config = dict(
    d_model=192,
    activation='relu',
    norm_place='pre',
    positions='learned',
    bias='all',
    init_std_o=0.0066,
    weight_decay=0.14,
    lr_head=0.0077,
    decay_fraction=0.876,
    train_tokens=249900000,
    steps=7627,
)
MLP neurons of a small language model. Each row is named by its layer, matrix (down: output weights) and neuron, and shows model dimensions 0-191. Each number is 500 + 25 x the weight over its row's rms, rounded and kept within 0 to 999. Numbers have three digits each.
A block is one neuron, or neurons of one layer that tend to fire together. After each block is what it responds to, as a language model described it from the Wikipedia text at the highest values.

L4.down337:522480502514474514488476483474494528531523488480473517524475501493514503495473511541488490467541510530480480484523497442486512545514511474507471465485495493514476494542501514505530510488516496486533516515447553504503448539533455533498484467503490480490483480471550494480518523477511475496496553525499479498555503519520464504468560478486493513497500540498438501451580534505499514479531479523472468535503509486487478496454499485493549501498483513465465505488510491526467515498469460527492500547505532494523472525485494528512504534455491499490502482488504494533472507538517514530
L4.down441:509503494512554427507469507497508517450474528487518514519539455514484477481513470532494502496497540489519497527475509474484508495490482531525527528549447491502484490503515508506464469492487514457479522522518460500468486527533495496474524528510509543506485483515512494462545483474500546512487520474501534509527492560464478460503479531522490513488501513521466472462506486483542548518503518458502526488481494523482471497497481465519482481529485478475530500517499512492498479549471570486512521507504442501474459492457512503472506490538553502512491460509539508517524476519480472514
L4.down658:554484492508482566481455520497508527492509514493503485473499468483483446501530523500465552484507499507482541425513499445534530515524456521500490521492480496469486482521462502476531496516529536523498491475517508507495486512529496492476493489515495511425504467490490526507508484485512531447525505491498515475516489499499479507528514543478509526518505477507507492478523486506483499533518495518513516462530505482486506439532486529506540546519499484534490478469491482525511471553528452495485514512469478474487464485512480535494461497533484473527532517506481507517545527437529515526
L4.down735:517538482547474517481502506475510498528490468496516508509469508501471513497476483514535503560470481488483517489510505466466517504512482478464481498466500486503534486502481526483484477519508490490452484466493453549470467507533508492507477487502521496503512493556533523468509480456490483458476485505533540562483502467541480543543422515485478540482511533485515495491461493481493500527529460540484541485530514540534472491505494538529534507472454491480519487542521526532489481512464503454507474475546525508507511501498496528516500494506530507474474495502518492490498496522563508520
L4.down752:500471503494542480520478469487496505513530496477495493502465458520524471485472485538520464516543497482481536483534524472535484508498514542503478541498519477504509512525501532530510528499513508455506518542481534490512496499465476521539535501479519542487480483527502459496487507476506470542494530480477495488514495467486569510517507493512510520519523487537486459467494462487504480483567498479531518466498471511484529513501495492531505515508475452510549517410463479505462521538470423524499483495519477474451506500488527472506517481510522494496513510465486510505501534509498526469
L4.down908:505519506455485528505484520500535489509478488505483499509488503535479506442476541482478476507533529516479515515519533500534449470489508463519486518538505481481518521536551485500519506551510501553489509509523512512489455530507524505513493492496486490516492487464501512476477521527524499475457521533486496517481486518499543523542521493475464490495522516490476508475501510500514491467485509514499485471532516517495582447508505458548487481522514480506518470516533482483512484483515472514523578498528465478507422476480489477461502491514455480498524498485461472504476474525466453537
L4.down992:499535505488475546540498492520502485468528510521459542470526493489490497458466487496507505505504460435478471520496522505486438463524481502522491484532484470515508516517510508497523454520479544522477489480546498481494484502519477459529510517507486496528530512514518440548525481510462478493489485485497523514503436528522479485482515489460533465496518540482504527503491473502500507492520520472494482491509494480537487493522491529538516477552505472479501562490543500555509493473494493455525513477522520467517501471489508496508546500525499497471483534485555452521471532503532476477
L4.down1060:517509472528508530507521475475507502505493477467485503455466490516525499518495499517463502545460514474514492523477466504522501463461461501548500523472495487503515493523502516516499508468474510492530498438467502516538545483490517506514482527472526433485480490505431507535522503508503527501500492497539529488480515469515496521513519508495489524506496493486499538494546524494520475514513512471478519558440509492513502546500533452430521519494477495549514451498499497483509506513524523494455508540476535490455512538503512472452543482460509488512506468529530460512489481503518498534
Description: Split function-word pieces. The second piece of common function words split after their first letter, mostly "but" (b+ut), also m+ost, m+ore, s+ome, whe+re, plus "by" after a noun.

L4.down315:503513477493507526518524499482503454512503530478492460447493523545475509532547478517522498457464534512480463481526505511514522495479449528500485502526466463444512511499525482515505488497504565476499456494470505485500484532519541474487478442510554470474495486475451524522473515493458522487490484470474494525485518469521527480491515510491499468514513495478498497485498464531500512517508466471527519458548491527460505506518468514528524522514511504504528476481504529500485519530469499551508487483522549490509536488501528495510551513508491500519505558465514453498533511457508541500
L4.down670:472462503503448521506471512496511508554525523483472476500485511543453498502504474504528495506507534463487476497531484518485477430506509559488509499495505520488503514534485502465489568531505490516477517521513495495499479490522534465494511494502486515485459538512495508490518506500470481442533493478474512531552458525464500495477524505510514498475519517441466513502514445497522497497492530469497506508525469508505532501482463504484501539452509475533501488488492518488485488545483506508553494511500464524516527502525474454526499515476465461494569494505563471531509483469517500526
L4.down853:499509503487500476479514500480488531493498476491514485500485511506508499471584425512461487479519501513467453451467459509501509554486513533526485476516457517447519507476467483510434503507500494544480470496483511484527487493532515504472530531531479506498514534478493473494484469509527490524495510503497467532518481509491518509489493524504492498518496488516498528503503496493520534464491501544543447505513510488527520549508550494473461518466518425544466485496480513502527505487481490519465533529484509473473494517502550548505509525472502521512473471519556497510527512473518500523
L4.down891:471528490550541514524494565529456481474493511478512495489520501516492510510493512502528514487526557495487531512510501445505485481471504489488500516549469481515510558533532541510528534465539483484478519496532481482476491511506550502501533474474486522526501517495504520532489501483495468508511532464504510489492459485528464520474488530495467495486511503487487496471491488480472537511516470489492482483461470477475508445466502475488518502515498511543516498491506519505494507512519477503496504540500519445450534487517522483494476495559448544549432448490505477526478517493525491463
L4.down1040:493524467505498516460463552461527510486467431496497471496492514498495521520513516503517560520488544516524536517487528456539489500487507502532528504480525504462484522498509489537519510547514516464556554516477450496452485487509551484491478449491477481534489464513512479469521544515468485509529496505495493502540464452526480507551496492515527529527470533490562513528474475495512516503501454509484508495494547520502489470495507519508555505503506484542487498457497474493498481489484511493467486509473500497475463483499497476450494453506484493506512500506506488522508467513493480523
L4.down1072:505480477526511517521534532509499508515476507434454506491481506486499535518488474482528475464532507471511484505485499487501512492529521490492496505505502515510517542486501510474491528505513497589494529514543545462487486503540495492518503515458529469463497471487503464491504475507488494511495498475476535500466512467467517526509468507464494497508474484528534453503514459511480457470500508564511503547504503492504477566507485497526511503454489530496530495438487539509484496523485462448542453493531451518474495565495515467513507502508528507524482505500507476546509487490484530496
L4.down1076:537509557502492501543473506472537487513518485478503492421502507520503492478509521510489482484474561505459531546523494546532481462500515522528513504514443455459501499495511481511467541541446506475522494506509465503509519515491539471521488449516496498504474540516472519493496466489468493474480501485495485520511521520490463470499426490476477509511522493476485494528473458505492496482536528482507464489544520505483472528486527507451501482508496505562520522483523484494551512513489455515515535519484541511489509506514546484465513522518502502458503479487498496533522484509513510492
L4.down1129:482477441513512515544483491489550481452503491483542496475477503450499502483520500465476529481494518491511494497510483470473544473493493482475499501491543526491482528569482485477508507468500535485484513486527516469538507513518518532484481542471505485522487526449521486506477465530497480486485485499508547474518485493500496499557477508535471503495484479534535493502474531464549519500486488497488503511424494510521494512503452472510527522422505478549525511498520519476536467500505490483525496487478501547482533515531519480540530481465489503498511513473502514530530466521493493551
Description: Early word-piece fragments. Short opening pieces of longer split words, chiefly ur after p (purchased, purpose, pursuing), plus pro, g, con (protect, garrison, continued).

L3.down64:488526495448510516504504497515504511529496506505527528496533477478520514456520488515472536514504508499479503501512505491534539516455489531489453507492483511511489543459519474528487533519464471458503546510477496510453478518471506496494472502477528497492508493529492480498496483488512457528473471518468502462500511504477456444502484496529504510482516481538504506463464553517474473551487489439504481522513508520480455576465472531541514475515494489502505471484513523507485510507494525512479476498520471441499485503519518561530523488502538570469515501543537502496498536489497473509
L3.down257:508514525514503524522447494556512518517494443502479514492493534543489503517498477515444491529575517525490515479456436491512541468501493526518484511506528462556495482489438512466498520501472522485480506491494512529508462475511486520487495521497478512481455478473483504530478518472509508492505506560514475504528528470505508460516496498519481505512488510502506516495475539458509524559441478534514492505514468535502509528491501507458510472491473475511518550481516557482483512510519493476449520497467525492487483487496501494534502471496502499485496474475559533468481507493519489486
L3.down441:518491505541503513483475504514511520508462496474536495496539501540511526503507532486523560515489496521481521479537489491514456438514488535526461480505499463494510438495504445483508477525496494481479530468494488502516494502528487521464493533473482530497521479502478471492526517447495480526462494521523531463519525465482473485541514483536466503496460543490501486475547495493489448523537469478494507517516535477459533489495513498521525514506513523546485536509512499517497467489431512450507519512504467505484547507495511527480502501491569506486505495467544493482444501484497497509
L3.down1138:513517522464483559478499517540505531518472489479521457479534498494495492538501487495502471487546498456481525471484485509477530470495508521497507494465465521517492502477483502496522502488470527492462510500510527524505480502537503496500491537500508502456464518476475505512514499497494531507512498516516504463521514458499518480496514461497561468456477508508529492514504516504475463499506478512542477522524483532538450496533426462499558488513483498492493502521530479493491479509487498484501493548565529496476503444473504505534508554450527485478552460462526498521472554506527475502
Description: Clause-opening subject/connective. Word or word start beginning a new clause after a comma or noun, chiefly he, and, wh(o/ere/ile), b-ut, as in ", he was".

L2.down711:506527495500500510474485523537524486508490494493536520487514502490477502459513480504557495555496474507463496519508501498518494522477529479488486480518484512505535468514530503518517477478506543563526514497481497505491495470571501537485469473503505448516512544454536477531524474492529463502540530481530534530502478477502482511469476557483505498446517483505520463499519479467531474445494527502484511505459485515501513451504502543475490480521501511498511537474474514494522473490514513485518477515509481518485435510514498497428495462525497489493470522544447449481506500503509518490
L2.down1097:506491475527548499508491558532490522504509514542472516539521491503530521486456502548519522517472486475525477489492481525459498457487484509515531490484527453486485476525533479507456456455553501472473510427449529520535520507514530533477560512543503495502480494491536480484451526471552499494475524502501456523538479511485539489471517498460473476499531492459452507479523504479499512501474538473532517479480491507511489521529527514478488506489514482497515519500518468462501487452501488495499472495523485493516477481510480482518502489512500544522529518475481526499531500481500527498
Description: Mid-word continuation fragments. Word-piece continuing a word begun by a short fragment, often after "b", e.g. bill-ion, b-ord-er, b-ut, buil-t, ban-k.

L3.down58:480464495531537485548494508500478483511493472506490456497484501524487526512515485544507518508505541510524500541513491479498557450512484521522508544526520454476486480486556481471535526481474490450495507503466532510477467499493525469483521464525469501506521512470493493502516528523473490511524519457532490480516510503467495476487479513498494464541492474489501476534464512486508478525479479547484477476505493512511442459466530490462510491536506488521481451485486495508527472475516475540500514482499493485469469520551510497525508486518546545538442492494514535521545514515521555485
L3.down572:463494492524523552533477477455498565526490445502482498474524518491485507524531512528513519517491523507506506471456565510497497504489517472517476495424520471455514543512517522458519510500535527471486502489504461497519477520503481569475499517524499526437513489488516509487503486554499499497485484486456521482506508522467531490522506532507527488521511486488499509518491498524471499535517519487488526508497481522496507488544520516480513527482509469520485468492473514448499521517474458503492534475462491459467466523489506505534460518472451482519495481475507527467501531484525541530
L3.down729:513498466521528545498446504489544515473538451516515491494513495503463517521493480513511528512502525480528530473510496508498474535491515457450517477505463508486510522483540510543505449509519508504505510510516468508507534512534512561460491490532505473521495473481497494452513504517503540451470494497503519477486459538528512516513502530542447468494525506496493489494546522471471501470449512497552503474520510502501473517535486469479529470458475506514496510502488484496484506477512463496487533499481496472516484474574520478525540466499502502507488514507486488472558526500509437469
L3.down999:501538478505526489533492490502532501459506510511503469496554538506503498495481511490521475460500534492486506537479487480460507533487554478511473472487462483498473504515520486489519543534495486479520480490510486525493522503491527502517496474493525450459486495466515489487521500459506483454507521493506515481530445492476504513505520493513520469444516456487487484512527478505526438483512512491467497525490484493494510557489501512504459502507528496536526491470461476510473520534511499491537505538479540558528545540512538454487477552527480519501529544515537458477473535472503490451
Description: Incomplete word-start fragments. Word pieces that begin a word needing completion, mostly " pro" (process, production, profile) and vowel-r pieces like ur, or, our after a single letter (N-ur-i, D-ur-ing, W-or-ld, S-our-ce).